Part of a small language model's weights: RMSNorm before each block, 365M tokens.
MLP neurons of a small language model. Each row is named by its layer, matrix (up: input weights) and neuron, and shows model dimensions 144-271. Each number is 200 + 40 x the weight over its row's rms, rounded and kept within 0 to 999.
After each neuron's rows, "fires on" lists the tokens most often at its 100 highest values on Wikipedia text that the model never trained on. A number after a token or word is its count.

L4.up222,251,174,216,183,148,217,199,199,178,197,281,203,275,238,193,186,197,217,192,242,232,249,208,154,178,167,272,178,231,229,226,166,138,141,187,220,261,127,193,157,223,230,187,236,178,167,134,212,217,237,196,178,175,268,124,221,117,257,170,190,168,232,186,206,191,183,178,216,219,122,175,183,203,182,272,237,232,164,174,230,191,251,213,157,178,223,241,249,226,178,229,162,223,300,182,178,191,223,155,186,165,251,166,225,284,206,226,183,169,184,179,245,118,168,198,172,212,182,193,251,253,233,138,69,198,200,175,240
fires on: "," 29, " (" 17, "a" 15, "um" 5, " a" 5, "in" 4

L4.up843,238,198,233,205,217,158,206,243,214,161,153,142,183,188,150,201,275,226,217,222,202,185,221,201,271,248,166,181,204,225,196,175,230,197,216,275,205,124,93,211,177,192,201,232,221,221,230,170,193,197,248,247,241,197,182,180,220,148,122,219,193,194,178,172,206,275,159,150,253,229,254,174,204,210,223,212,291,176,190,203,243,188,150,215,200,204,233,192,176,246,145,164,208,168,265,197,229,246,117,245,306,263,174,252,228,237,235,110,178,133,194,218,155,269,152,154,182,188,144,241,205,189,202,187,162,244,247,256
fires on: "3" 21, "0" 19, " name" 10, "5" 9, " order" 5

L4.up441,205,162,138,215,172,208,170,196,163,216,151,227,224,191,167,207,207,258,163,187,230,288,149,232,261,221,218,184,212,149,161,152,213,256,210,180,173,167,174,224,204,210,232,141,160,175,145,181,178,111,227,178,170,209,225,213,196,181,199,256,165,219,165,172,221,287,180,177,199,190,147,260,208,144,154,222,322,250,218,248,177,220,232,235,214,248,259,216,173,239,165,214,165,244,153,185,183,194,219,206,174,181,197,261,179,185,212,229,159,130,272,178,200,181,225,213,163,180,176,159,178,234,154,274,245,204,186,200
fires on: "s" 41, "'" 20, " his" 9, " he" 5, "ou" 4

L4.up533,202,215,219,191,164,181,216,221,157,153,315,203,227,175,280,147,227,206,128,183,223,143,238,132,153,210,149,129,174,202,198,150,127,161,153,268,148,92,171,203,249,189,211,174,157,187,179,154,160,138,197,246,182,197,185,157,197,211,227,220,157,187,194,226,180,191,218,200,243,202,259,198,201,169,216,171,225,165,174,278,233,238,152,187,216,187,151,160,221,238,167,233,221,121,208,232,320,211,218,220,177,163,144,245,203,219,204,149,187,203,196,240,189,177,176,120,167,170,114,210,168,262,185,217,212,184,185,236
fires on: "," 53, "4" 7, "3" 6, "se" 4, " Up" 4, "0" 4

L8.up432,159,152,123,133,172,229,225,102,170,153,185,217,190,217,202,212,195,148,192,294,224,218,216,207,298,187,155,240,135,224,105,197,203,215,129,216,161,191,160,175,194,195,181,189,232,153,227,185,181,226,252,197,214,237,214,128,169,175,142,203,169,149,199,235,288,198,192,202,230,186,184,194,185,142,177,177,231,163,232,162,181,180,214,171,166,264,133,188,169,161,181,230,151,235,191,87,177,173,191,195,200,82,258,188,179,135,258,106,217,173,228,160,228,228,269,190,190,219,164,277,270,128,236,161,199,128,187,185
fires on: "\n" 18, " No" 17, " no" 11, " the" 11, " " 8, "^{" 5

L8.up898,180,253,260,181,199,236,215,266,224,239,151,311,224,221,208,146,243,206,186,225,215,224,235,209,238,203,173,203,209,161,212,203,184,188,243,172,217,211,232,226,224,185,236,159,172,210,147,126,232,195,161,181,107,304,128,221,223,187,183,255,188,148,209,167,157,161,199,203,268,191,223,239,218,211,188,115,138,187,184,161,229,197,181,234,215,238,221,275,189,189,217,261,132,252,214,199,220,206,190,146,249,158,214,129,271,192,186,244,190,145,193,216,226,205,238,147,208,155,184,218,133,166,276,207,189,136,220,261
fires on: " in" 23, " to" 12, " " 11, " was" 9, " began" 6

L8.up1472,130,231,251,208,269,265,157,280,164,235,232,127,257,245,258,222,180,204,192,112,112,213,198,186,275,248,170,196,210,236,150,205,183,287,168,215,255,213,183,215,207,124,185,219,186,232,209,105,157,241,258,157,200,220,195,191,239,169,210,191,179,209,190,178,156,141,182,143,174,172,237,204,154,159,281,201,215,230,186,117,209,218,149,200,190,213,238,123,165,169,150,238,159,215,256,263,133,261,176,226,213,178,191,145,167,234,207,205,163,172,115,221,223,110,133,235,147,216,205,230,142,259,110,181,171,250,161,233
fires on: " " 100

L5.up1277,193,247,221,223,137,172,239,146,133,150,247,202,212,145,238,215,249,233,169,125,194,202,233,165,269,248,241,137,180,236,225,168,187,192,210,191,234,164,171,201,187,102,196,197,196,234,180,195,187,207,127,187,220,208,188,224,142,212,239,189,147,202,207,207,219,149,194,244,224,169,248,147,193,203,251,206,193,192,231,190,205,167,228,186,231,245,210,274,206,223,132,172,185,211,148,198,87,165,211,133,228,164,252,183,199,192,195,212,201,175,131,250,183,232,253,256,278,186,226,218,209,229,191,232,258,240,141,169
fires on: "s" 61, "'" 19, " The" 8, " the" 7, "n" 4

L4.up1428,200,179,230,186,220,223,183,237,118,211,194,152,142,193,231,269,151,162,257,232,262,185,153,209,231,262,93,214,186,244,175,181,228,154,176,186,244,151,187,169,264,128,187,202,166,222,230,249,181,211,153,222,140,223,184,176,217,222,163,148,207,145,189,202,229,185,160,218,227,184,194,173,221,225,202,223,198,164,153,271,169,234,139,153,217,204,164,253,255,203,216,266,149,191,168,193,174,231,242,243,255,231,117,162,150,211,110,207,240,178,212,174,213,204,262,221,206,167,185,261,128,223,227,212,151,196,196,271
fires on: "n" 18, "9" 10, "ly" 10, "t" 6, "ish" 6, "ed" 6

L5.up86,267,133,220,230,149,219,227,252,209,256,149,155,201,221,178,270,262,202,220,149,265,179,186,221,178,169,193,232,227,212,143,230,186,71,260,151,191,237,217,213,145,199,112,250,91,248,172,250,273,228,239,211,211,245,207,234,256,170,236,135,116,214,181,230,233,216,222,220,177,291,177,258,209,176,255,197,199,217,195,183,115,296,178,182,238,162,236,159,216,190,158,225,220,201,212,249,174,198,263,264,269,222,169,242,240,197,152,209,237,169,204,256,116,208,204,251,197,201,237,219,197,210,125,235,124,151,237,259
fires on: "," 86, " and" 10

L8.up1470,204,186,189,213,167,241,256,248,231,284,120,221,195,113,257,181,237,213,185,247,173,171,190,155,223,201,226,185,249,207,149,171,193,184,248,297,230,290,157,176,168,192,189,145,162,241,251,243,223,236,140,156,257,121,168,220,208,310,244,185,195,243,254,135,158,213,244,152,182,175,262,256,230,226,230,154,156,261,212,197,265,220,176,195,240,254,176,218,197,288,170,299,264,193,136,190,170,170,227,192,118,223,155,137,156,167,183,200,204,186,217,250,257,195,136,222,227,179,129,220,154,235,294,273,178,258,262,160
fires on: "'" 36, " |" 30, "|" 10, " " 6, ":" 5

L7.up1005,183,205,176,167,263,280,150,193,247,288,191,167,225,242,145,167,176,260,238,195,247,186,143,188,191,265,239,132,215,163,180,177,253,236,201,207,240,151,221,219,193,218,248,214,289,217,296,103,201,167,198,249,234,235,205,240,225,149,248,216,251,220,245,184,266,213,252,185,251,180,183,176,212,181,226,232,184,201,194,223,189,185,122,256,188,218,200,145,180,178,246,177,246,255,191,232,209,191,162,260,179,277,137,201,200,284,212,253,132,181,188,123,180,161,177,269,254,199,182,228,192,117,159,161,247,290,243,225
fires on: " " 81, "\\" 6

L7.up874,144,227,200,273,229,145,155,151,188,218,255,173,181,237,197,158,212,194,121,234,263,157,219,252,206,171,210,179,220,240,183,189,184,247,207,169,213,213,180,172,141,131,106,176,189,250,236,124,161,122,207,206,214,188,229,199,259,174,233,297,272,205,232,194,237,199,208,218,174,188,235,206,156,183,207,297,242,168,288,195,189,201,216,293,200,213,194,198,199,217,204,225,177,176,145,160,141,143,146,136,201,235,218,187,159,267,259,224,189,148,262,151,201,261,192,148,164,182,127,241,190,201,287,199,189,257,222,175
fires on: "s" 56, " her" 19, "'" 14

L8.up12,190,170,176,138,177,231,239,225,256,194,154,205,243,144,228,238,248,206,181,206,186,172,191,166,249,185,114,127,221,177,166,130,127,263,191,205,152,194,161,213,167,166,201,224,254,151,214,155,224,263,184,195,224,196,181,212,193,217,267,160,253,200,204,185,204,219,261,161,222,230,235,216,196,201,189,236,267,118,258,235,211,215,219,204,147,201,112,204,163,251,177,230,227,87,200,184,287,186,214,208,252,228,172,260,215,214,209,183,163,165,226,203,207,144,174,169,166,212,266,177,250,194,226,176,160,229,139,185
fires on: " |" 22, "3" 9, " District" 8, " County" 7, "." 7, "4" 6

L4.up1484,264,137,206,176,196,129,210,244,108,148,226,166,197,220,128,184,238,243,186,271,192,152,225,225,231,212,208,179,225,200,228,196,168,204,158,277,171,200,164,159,176,223,186,169,253,195,216,169,175,194,192,217,271,210,233,153,241,179,153,163,260,240,256,200,210,151,152,286,208,245,209,206,242,198,228,215,240,178,98,194,215,242,153,200,214,203,212,203,256,242,265,230,168,256,167,216,241,239,196,223,162,185,183,178,196,216,177,203,204,204,239,225,154,259,176,186,128,158,250,280,129,244,240,204,150,190,250,175
fires on: "s" 17, "-" 11, "ar" 10, "un" 9, "mb" 8, "im" 7

L4.up148,166,220,173,212,168,169,224,185,116,293,231,143,290,195,211,134,177,146,151,193,238,206,184,165,223,183,247,199,154,218,272,246,132,196,263,209,161,169,239,208,189,192,153,114,109,193,165,192,191,188,156,187,182,196,158,235,192,183,111,209,156,181,230,178,229,256,248,208,211,175,231,180,201,184,258,141,211,218,233,149,133,203,181,194,210,211,191,225,173,185,220,257,229,192,221,202,141,215,175,257,173,196,247,146,200,170,221,204,187,222,276,218,207,216,180,235,158,128,168,211,212,262,252,190,126,247,230,154
fires on: "\"" 79, "'" 10, "”" 6

L4.up1487,230,188,190,203,240,188,287,161,183,185,234,266,203,191,177,185,172,224,136,183,121,176,205,110,192,160,194,240,194,183,248,234,161,159,146,194,297,235,207,213,163,261,160,174,221,208,131,164,123,196,206,168,147,197,177,196,182,253,285,173,190,175,249,170,121,118,204,234,190,169,151,228,194,188,176,177,209,174,212,123,154,250,168,156,156,245,190,295,157,234,218,236,225,231,223,187,207,188,235,201,293,224,229,109,184,243,153,155,177,226,223,310,263,275,174,200,176,160,185,188,213,241,238,220,185,224,254,213
fires on: "ed" 18, "-" 11, "9" 10, "en" 9, "ly" 6, "ry" 6

L8.up1271,201,223,195,105,227,192,203,212,236,207,111,172,289,224,190,212,251,147,211,204,199,210,230,123,217,227,198,244,183,172,198,154,224,194,158,121,179,230,230,257,249,204,197,203,193,159,140,197,144,202,244,307,164,141,186,186,214,201,146,174,177,177,120,261,193,211,221,277,251,179,155,205,210,214,177,146,226,189,261,200,185,247,214,253,220,189,247,153,223,242,263,230,181,291,217,210,113,129,213,216,181,229,173,219,181,278,211,269,244,180,226,221,207,171,184,154,120,176,100,216,119,192,323,198,202,185,199,168
fires on: "\n" 46, "." 32, "i" 5

L7.up64,144,150,214,199,280,273,157,204,115,188,156,239,196,183,275,171,181,190,193,220,205,182,195,224,236,264,212,203,196,246,115,227,211,231,157,226,211,190,282,277,206,164,189,195,206,191,259,125,215,208,198,175,157,163,140,218,256,221,190,106,152,216,217,126,237,171,192,190,175,135,214,226,213,184,247,208,200,245,167,165,277,223,138,210,201,151,224,176,212,196,200,205,158,174,251,135,117,256,154,276,236,169,191,147,108,180,289,187,150,162,190,265,234,199,215,212,144,233,178,145,175,222,215,120,155,223,162,211
fires on: " " 95, " in" 4

L8.up1101,165,228,87,249,205,192,165,259,109,169,181,138,261,181,217,239,262,198,263,195,257,243,251,216,186,219,134,200,228,220,283,200,176,123,222,123,172,216,198,177,236,132,193,227,168,203,280,270,195,229,227,141,205,235,145,171,235,184,212,226,101,117,194,186,248,154,180,210,250,182,172,227,238,233,271,220,231,167,240,204,192,206,195,166,219,149,122,235,212,162,167,253,205,221,251,130,205,240,225,253,223,173,135,233,227,232,200,226,234,157,165,259,187,225,152,146,170,242,230,181,223,219,198,223,204,235,155,247
fires on: "," 100

L7.up342,222,163,231,76,190,269,207,186,144,208,143,168,251,223,182,238,250,220,212,192,246,179,305,230,192,203,191,164,227,207,229,179,174,208,172,187,265,223,205,192,165,178,221,136,129,189,273,263,236,196,209,199,276,186,135,233,211,225,191,191,166,234,246,160,228,236,202,214,195,223,246,210,184,185,188,225,235,244,228,272,147,183,208,166,176,192,164,229,202,185,146,233,186,209,174,151,240,206,208,170,229,201,197,302,190,215,130,179,259,164,197,271,130,243,171,166,158,207,198,208,190,215,230,153,275,188,218,237
fires on: "," 30, " (" 13, "z" 5, "ar" 4, "2" 4

L4.up166,145,156,188,183,169,134,225,176,209,161,172,228,218,242,181,239,138,245,215,262,115,225,270,264,250,200,193,221,194,222,165,201,171,229,159,219,277,142,187,173,278,155,132,262,178,252,218,250,257,171,204,163,220,262,206,227,241,177,190,175,256,124,182,178,211,209,109,272,214,201,226,189,206,146,251,208,197,215,223,254,187,138,173,215,82,207,189,207,209,220,190,247,212,198,174,230,178,236,179,198,150,196,168,156,141,224,81,178,176,230,226,213,212,236,173,192,204,141,151,202,193,204,201,187,231,170,199,202
fires on: "o" 18, "t" 16, "e" 10, "c" 7, "n" 6, "al" 6

L5.up1461,157,274,196,252,132,213,78,169,112,211,190,198,166,229,239,265,144,212,141,155,155,88,243,217,210,256,223,137,178,249,179,184,162,176,228,219,213,214,213,224,156,151,134,157,177,191,216,149,217,158,177,88,254,192,225,221,199,239,187,269,215,204,240,211,179,186,179,216,179,220,321,106,194,192,215,179,209,141,261,270,239,210,185,231,274,162,141,133,185,200,157,198,191,169,174,165,214,229,199,127,161,154,200,131,172,161,202,203,186,120,250,144,144,225,180,204,285,192,186,216,246,183,267,246,219,200,241,208
fires on: "'" 29, "s" 29, " second" 17, " third" 7

L4.up1469,235,331,191,222,172,175,192,193,262,236,188,161,229,206,198,193,153,251,104,159,205,140,188,112,285,228,249,243,260,280,242,223,212,194,181,158,164,206,213,189,137,223,197,128,160,229,147,175,186,186,253,223,167,286,116,228,190,185,50,178,130,215,207,157,175,215,230,188,139,204,279,212,208,236,155,155,242,207,216,147,200,229,177,202,222,174,196,249,151,163,202,102,228,211,206,190,179,191,188,164,173,232,182,257,229,215,232,214,167,172,255,172,212,196,226,163,194,210,170,186,209,190,188,180,174,239,163,170
fires on: "\"" 82, "'" 8, "\"," 4

L7.up775,203,196,166,237,238,162,256,162,232,205,299,280,185,175,203,199,218,205,80,266,98,147,241,191,255,133,142,183,180,219,243,202,234,195,174,267,217,215,252,244,178,236,219,264,167,246,212,178,190,215,179,155,219,253,197,210,181,216,211,216,182,223,216,176,224,152,171,178,179,270,225,217,227,198,281,167,190,241,197,256,195,168,184,262,181,247,134,266,251,204,202,252,132,249,206,173,201,330,260,178,201,144,244,174,217,182,207,162,214,239,219,245,205,156,168,196,216,245,201,241,261,279,245,206,193,147,183,211
fires on: "," 31, " and" 9, " where" 5, " season" 5, ";" 5, " election" 5

L4.up317,258,257,186,122,176,186,189,221,229,192,228,220,150,196,181,188,205,220,260,206,147,210,197,130,184,198,122,212,223,185,200,244,166,134,109,246,176,227,190,197,222,183,114,232,172,182,219,176,182,189,179,209,147,181,192,238,176,210,182,169,207,171,281,238,141,164,242,179,212,201,226,263,158,271,174,243,142,227,254,245,210,231,206,179,196,159,190,227,239,246,198,265,233,227,158,146,169,182,171,165,253,203,211,189,199,238,199,257,222,134,210,236,154,228,235,200,170,138,152,210,248,178,181,214,179,212,167,167
fires on: "." 45, "ac" 9, "c" 7, "\n" 7, "re" 5

L4.up899,162,112,233,145,165,123,157,194,220,166,123,217,150,296,169,189,172,191,186,223,184,230,175,228,196,194,191,242,142,221,240,198,197,210,261,137,253,229,134,183,258,241,137,210,208,312,267,206,155,223,196,170,216,234,177,259,236,274,237,239,177,139,182,197,174,185,175,256,266,239,197,255,213,118,224,228,210,210,180,216,127,225,246,205,143,181,252,194,197,174,234,146,175,139,168,174,274,131,196,221,243,207,224,217,157,196,227,208,191,200,141,228,190,189,214,190,144,152,170,226,209,251,186,156,198,222,242,107
fires on: "s" 19, "t" 16, "in" 14, "." 9, " |" 7, " or" 4

L7.up1315,207,159,145,211,271,209,235,224,151,196,166,223,244,208,206,131,230,182,178,161,262,170,196,228,140,169,164,197,252,275,241,131,250,190,226,109,179,153,223,233,236,170,197,209,121,191,159,201,219,202,221,127,170,145,192,164,196,198,214,227,231,162,91,250,213,180,176,268,187,216,184,245,185,161,197,178,203,179,214,254,211,178,125,190,175,182,267,246,227,259,174,224,258,189,297,141,208,210,196,202,256,123,131,220,210,220,203,140,173,85,195,264,237,220,202,135,206,201,152,178,264,222,188,238,245,288,131,170
fires on: "," 95

L7.up485,184,219,211,183,250,276,148,213,191,201,188,215,237,122,199,207,175,216,224,152,190,143,145,206,195,257,236,171,172,176,247,185,241,232,190,176,210,135,247,178,228,246,264,214,240,216,260,196,146,174,208,220,150,211,121,169,161,309,136,182,134,139,188,187,254,215,184,291,215,194,205,222,142,207,267,184,171,156,269,243,194,226,219,252,198,175,183,196,201,169,261,215,253,145,199,174,196,196,228,226,120,255,144,174,191,302,198,161,200,168,170,239,288,228,198,227,252,214,180,187,224,211,266,161,193,181,229,196
fires on: " |" 60, " " 13

L7.up1490,150,139,220,169,266,202,189,161,152,192,176,179,277,278,225,106,243,177,228,245,260,247,178,251,139,235,185,219,227,197,192,186,144,257,158,165,220,201,184,225,195,217,144,280,194,209,202,188,233,181,136,225,157,166,254,260,165,176,179,237,152,175,205,100,192,235,223,208,158,215,130,156,229,170,236,228,214,255,174,194,158,270,193,219,230,219,216,203,200,274,237,240,223,278,208,145,165,154,223,155,187,168,257,232,242,135,224,285,169,166,161,213,217,261,219,167,247,255,190,250,177,138,196,212,288,241,239,197
fires on: " by" 32, " the" 13, " with" 10, " at" 9, " under" 8, " from" 6

L7.up1387,160,236,191,193,239,198,168,171,196,210,155,206,200,222,194,154,153,204,209,247,170,158,217,200,147,233,240,227,222,296,172,199,182,167,125,122,191,170,170,161,143,184,159,203,213,214,195,130,172,177,278,194,193,153,209,195,209,176,202,162,223,169,147,209,167,254,287,232,194,224,154,220,189,174,297,185,257,199,196,132,242,196,199,226,303,253,170,222,248,216,195,222,211,173,268,290,165,231,189,247,134,200,137,171,189,185,230,246,125,153,195,165,208,151,226,202,115,237,256,241,160,209,178,197,186,213,109,216
fires on: " " 42, " It" 34, "'" 8, " it" 5

L8.up981,248,217,189,159,220,174,167,246,265,182,104,252,208,232,212,168,201,280,209,236,286,319,222,185,267,185,193,200,193,159,196,142,129,144,130,227,195,186,117,170,200,138,164,194,201,143,213,189,122,276,194,230,201,172,241,198,225,258,219,234,203,238,175,186,167,179,230,239,216,174,202,220,263,252,208,202,223,215,318,212,225,267,166,254,219,153,217,205,178,237,212,242,221,254,190,188,235,177,235,211,205,201,150,206,202,217,224,164,143,125,243,238,187,275,124,147,183,208,192,217,118,288,153,168,121,305,206,111
fires on: "1" 38, "." 14, "ra" 6

L4.up1250,170,211,230,80,176,218,203,207,175,168,145,223,225,200,212,153,197,235,196,252,229,241,185,190,161,180,206,228,191,186,187,201,264,191,275,184,259,216,216,211,262,223,188,228,144,222,190,206,203,114,123,223,247,257,154,189,172,181,234,210,187,196,149,178,208,214,165,230,240,241,221,266,185,221,209,190,169,259,241,257,132,241,219,242,208,156,211,208,158,187,213,207,220,222,214,233,197,281,211,206,227,186,157,221,117,201,215,165,238,178,219,271,197,215,266,180,171,194,241,169,146,240,175,184,171,134,194,168
fires on: " a" 19, "t" 14, "le" 10, "ment" 9, "min" 8, "in" 7

L8.up475,153,227,301,171,261,313,172,221,285,221,181,196,154,252,212,205,140,226,173,196,155,194,189,249,235,230,189,159,134,207,261,127,251,257,216,130,251,170,260,196,165,229,210,224,181,260,200,71,204,203,244,201,192,249,201,179,214,173,140,181,168,223,218,149,205,126,266,136,233,138,240,183,271,210,281,161,150,216,200,196,160,228,159,180,258,235,123,132,171,182,135,200,187,105,208,214,227,198,182,199,188,195,198,206,167,199,204,206,100,198,163,178,179,173,203,258,191,168,171,212,146,226,167,253,173,128,235,170
fires on: " " 97

L5.up927,265,202,244,173,203,163,157,180,188,204,235,194,216,216,159,251,127,191,168,252,235,218,207,192,211,249,180,132,212,243,195,172,264,175,232,220,251,168,252,181,196,220,84,168,123,188,164,212,181,160,216,239,257,157,158,184,303,168,178,180,173,114,251,143,275,167,203,213,172,167,180,144,244,208,235,216,202,218,194,162,199,260,128,230,210,138,219,248,176,158,225,200,249,233,223,241,137,195,164,234,224,213,259,156,227,229,213,206,185,205,235,193,222,170,170,188,165,181,165,189,219,222,239,151,191,159,177,188
fires on: " |" 71, " (" 16, "\"" 4

L8.up1382,210,136,210,131,184,227,223,204,207,268,131,156,234,235,160,117,218,159,189,211,208,225,233,228,283,154,143,186,208,216,189,216,241,217,269,236,324,238,140,269,235,194,179,147,231,182,172,174,186,219,253,197,208,240,229,223,200,198,142,194,193,178,166,204,210,156,148,180,217,226,200,242,239,185,241,194,234,90,117,238,164,157,186,169,229,211,194,201,223,216,200,206,131,290,177,178,182,212,172,172,253,160,184,194,223,219,181,212,311,177,240,158,220,248,218,209,235,195,236,231,196,187,176,260,201,122,186,200
fires on: " the" 20, " in" 14, "==" 6, " Gallery" 6, " " 4, "===" 4

L7.up80,187,156,252,190,139,242,173,142,196,192,237,265,255,249,201,173,198,259,159,215,221,195,198,185,157,189,181,155,142,142,262,230,215,229,174,201,296,196,261,160,147,225,211,261,149,223,156,253,186,286,262,165,171,168,168,150,149,154,209,201,174,289,222,174,209,195,213,208,247,178,274,180,221,173,146,160,161,194,218,177,231,214,162,246,147,247,175,211,220,171,200,244,189,278,233,162,214,222,201,238,137,164,173,182,141,208,190,220,128,171,224,168,213,216,201,211,164,240,158,187,182,195,202,198,173,238,159,229
fires on: "===" 14, " in" 11, " =" 9, " York" 6, " began" 5, " was" 5

L4.up147,212,188,230,146,262,188,158,214,180,188,280,160,100,191,142,193,235,167,211,193,231,184,234,151,240,253,239,190,201,223,178,183,170,159,194,203,94,241,181,180,215,221,159,169,176,188,232,181,79,175,153,155,228,197,250,160,76,228,206,256,273,284,129,230,130,164,229,240,211,140,221,181,208,214,303,166,217,218,196,186,139,207,229,265,211,227,144,207,200,202,210,176,169,238,132,195,263,277,196,207,205,233,256,121,198,156,213,215,211,155,212,229,249,195,203,136,182,199,229,242,229,250,144,136,190,181,207,148
fires on: "s" 27, "is" 12, "un" 9, "ce" 6, "ron" 6

L8.up280,132,159,204,203,190,178,200,241,221,215,296,204,213,184,218,192,212,196,189,191,182,213,178,194,136,176,156,260,162,200,226,211,206,217,198,214,219,172,199,229,191,203,255,264,189,268,193,237,269,203,164,162,189,193,187,216,162,157,158,185,177,196,264,146,201,176,195,250,175,167,266,275,261,170,228,135,246,212,182,221,246,180,188,230,128,223,193,279,211,137,160,199,151,171,229,158,207,146,280,224,142,230,174,200,282,154,140,149,112,205,189,223,242,166,215,277,195,260,236,217,193,191,167,173,206,212,210,184
fires on: "," 38, ";" 12, " a" 7, " in" 5, " was" 4

L4.up1167,204,201,205,188,262,145,278,241,191,185,210,270,158,125,230,177,245,210,187,249,161,191,269,184,209,241,258,243,204,163,179,252,149,216,193,227,203,127,221,246,164,151,240,175,177,255,241,198,127,200,214,127,202,190,163,287,228,197,194,201,225,220,261,187,155,175,211,281,236,185,203,184,177,156,173,265,168,119,292,158,160,129,165,267,193,240,152,283,199,192,212,244,184,193,186,150,207,193,181,187,208,196,212,218,183,163,202,137,209,181,171,224,218,191,202,217,185,224,223,162,233,205,200,247,232,216,146,186
fires on: "s" 16, "ly" 10, "y" 8, "an" 7, "en" 6, "able" 5

L8.up571,175,160,268,184,184,220,212,227,92,207,146,220,161,192,230,171,171,253,196,254,164,172,172,265,229,277,271,253,314,160,104,247,200,191,141,221,196,187,126,157,175,246,146,193,223,254,182,199,208,211,186,92,190,185,174,106,180,185,135,187,213,243,234,184,219,208,179,219,212,189,204,171,210,218,240,188,229,182,217,185,273,257,109,265,272,242,173,220,243,224,215,246,187,187,207,158,190,190,172,173,212,209,218,246,157,194,214,163,173,228,220,268,218,132,187,172,148,240,199,202,154,218,170,229,187,240,181,200
fires on: "'" 97

L5.up99,251,206,184,201,200,250,183,193,187,244,148,202,228,100,149,196,159,208,203,168,144,285,275,202,281,199,224,208,241,108,220,235,183,167,237,215,180,217,228,267,202,223,172,200,182,227,186,164,169,146,119,174,201,170,154,237,242,104,126,207,230,261,206,149,207,223,227,237,214,219,197,171,203,195,194,123,199,221,214,198,204,184,123,208,180,211,184,199,221,207,217,223,227,222,176,210,216,184,185,259,219,135,204,221,174,208,203,135,162,165,238,229,244,153,195,219,142,181,169,192,223,172,175,211,140,258,236,140
fires on: "\"" 38, " |" 37, "'" 10, "er" 4

L7.up613,213,227,160,242,235,180,145,257,140,207,195,203,239,157,199,140,330,142,253,144,226,212,180,220,180,170,181,173,213,230,226,198,166,202,151,162,226,148,249,299,260,207,204,201,213,218,218,215,220,174,216,212,242,197,213,186,217,291,187,206,188,216,230,123,242,184,185,153,244,123,207,148,227,256,215,199,245,223,156,183,221,203,180,133,198,133,157,206,195,156,188,224,107,143,263,199,179,148,155,241,237,201,136,244,217,213,158,244,185,157,186,209,203,270,212,268,145,212,156,192,206,152,139,200,234,201,177,256
fires on: "," 32, " the" 29, " (" 16

L7.up39,167,158,252,252,171,214,302,220,227,158,126,234,266,271,142,209,257,250,206,175,246,229,214,172,132,277,232,235,203,303,139,225,153,285,197,161,168,266,165,195,186,238,144,212,284,188,119,249,245,198,246,165,275,173,196,129,226,198,169,191,171,277,167,186,231,175,169,214,252,207,229,189,195,183,166,174,201,205,238,162,133,241,208,198,230,220,204,178,268,166,220,171,221,274,231,205,177,160,193,163,156,176,173,238,207,170,238,261,207,201,220,244,229,215,269,168,244,228,176,180,221,160,271,211,239,186,175,243
fires on: " under" 23, "ing" 15, " by" 11, " re" 6, "ed" 5, "d" 5

L8.up293,175,182,190,196,240,142,92,257,208,200,188,287,228,316,170,185,237,273,169,197,204,219,210,205,233,154,214,222,155,195,207,113,197,228,173,166,210,250,215,169,210,207,257,232,254,141,251,190,165,168,155,215,251,176,208,121,168,198,255,103,182,258,190,247,144,206,217,172,178,159,264,205,212,163,215,248,189,172,233,149,217,183,179,147,201,286,162,171,223,210,272,208,226,251,206,126,276,210,247,260,201,225,223,191,172,243,185,297,218,151,236,252,171,231,158,185,195,236,212,288,163,181,143,240,163,231,221,283
fires on: "1" 33, "ac" 11, "8" 5, " close" 4

L5.up1189,228,145,209,236,198,211,196,262,163,222,244,245,181,237,213,179,220,142,182,245,181,227,228,217,211,223,226,105,177,225,243,236,135,238,257,161,165,228,104,228,162,277,187,171,176,226,175,178,217,203,176,190,189,235,224,226,156,236,188,238,244,271,184,179,155,256,181,134,186,214,200,170,233,230,159,282,236,170,177,118,225,168,206,176,274,155,153,115,173,90,221,206,186,219,207,213,161,146,233,180,215,237,247,163,199,194,168,221,222,327,202,185,172,237,172,199,242,178,208,250,232,210,210,160,182,160,228,219
fires on: "s" 48, "em" 6, "se" 5, "ity" 4

L8.up1416,235,161,168,213,148,171,271,279,211,229,222,207,193,226,242,273,268,258,202,174,190,210,177,192,222,182,162,184,216,249,171,241,208,154,206,217,159,197,243,200,178,204,211,193,218,196,212,213,218,155,161,211,171,211,139,151,229,222,163,257,208,181,108,261,226,193,171,229,156,240,239,299,243,196,206,261,191,204,245,235,189,280,145,152,160,158,275,220,198,202,122,268,225,255,268,181,87,227,214,231,220,162,217,238,256,190,183,197,201,201,85,229,221,223,207,151,193,191,276,225,196,174,198,217,198,206,194,139
fires on: "," 43, " he" 23, " He" 9, " and" 7, " such" 6, " known" 4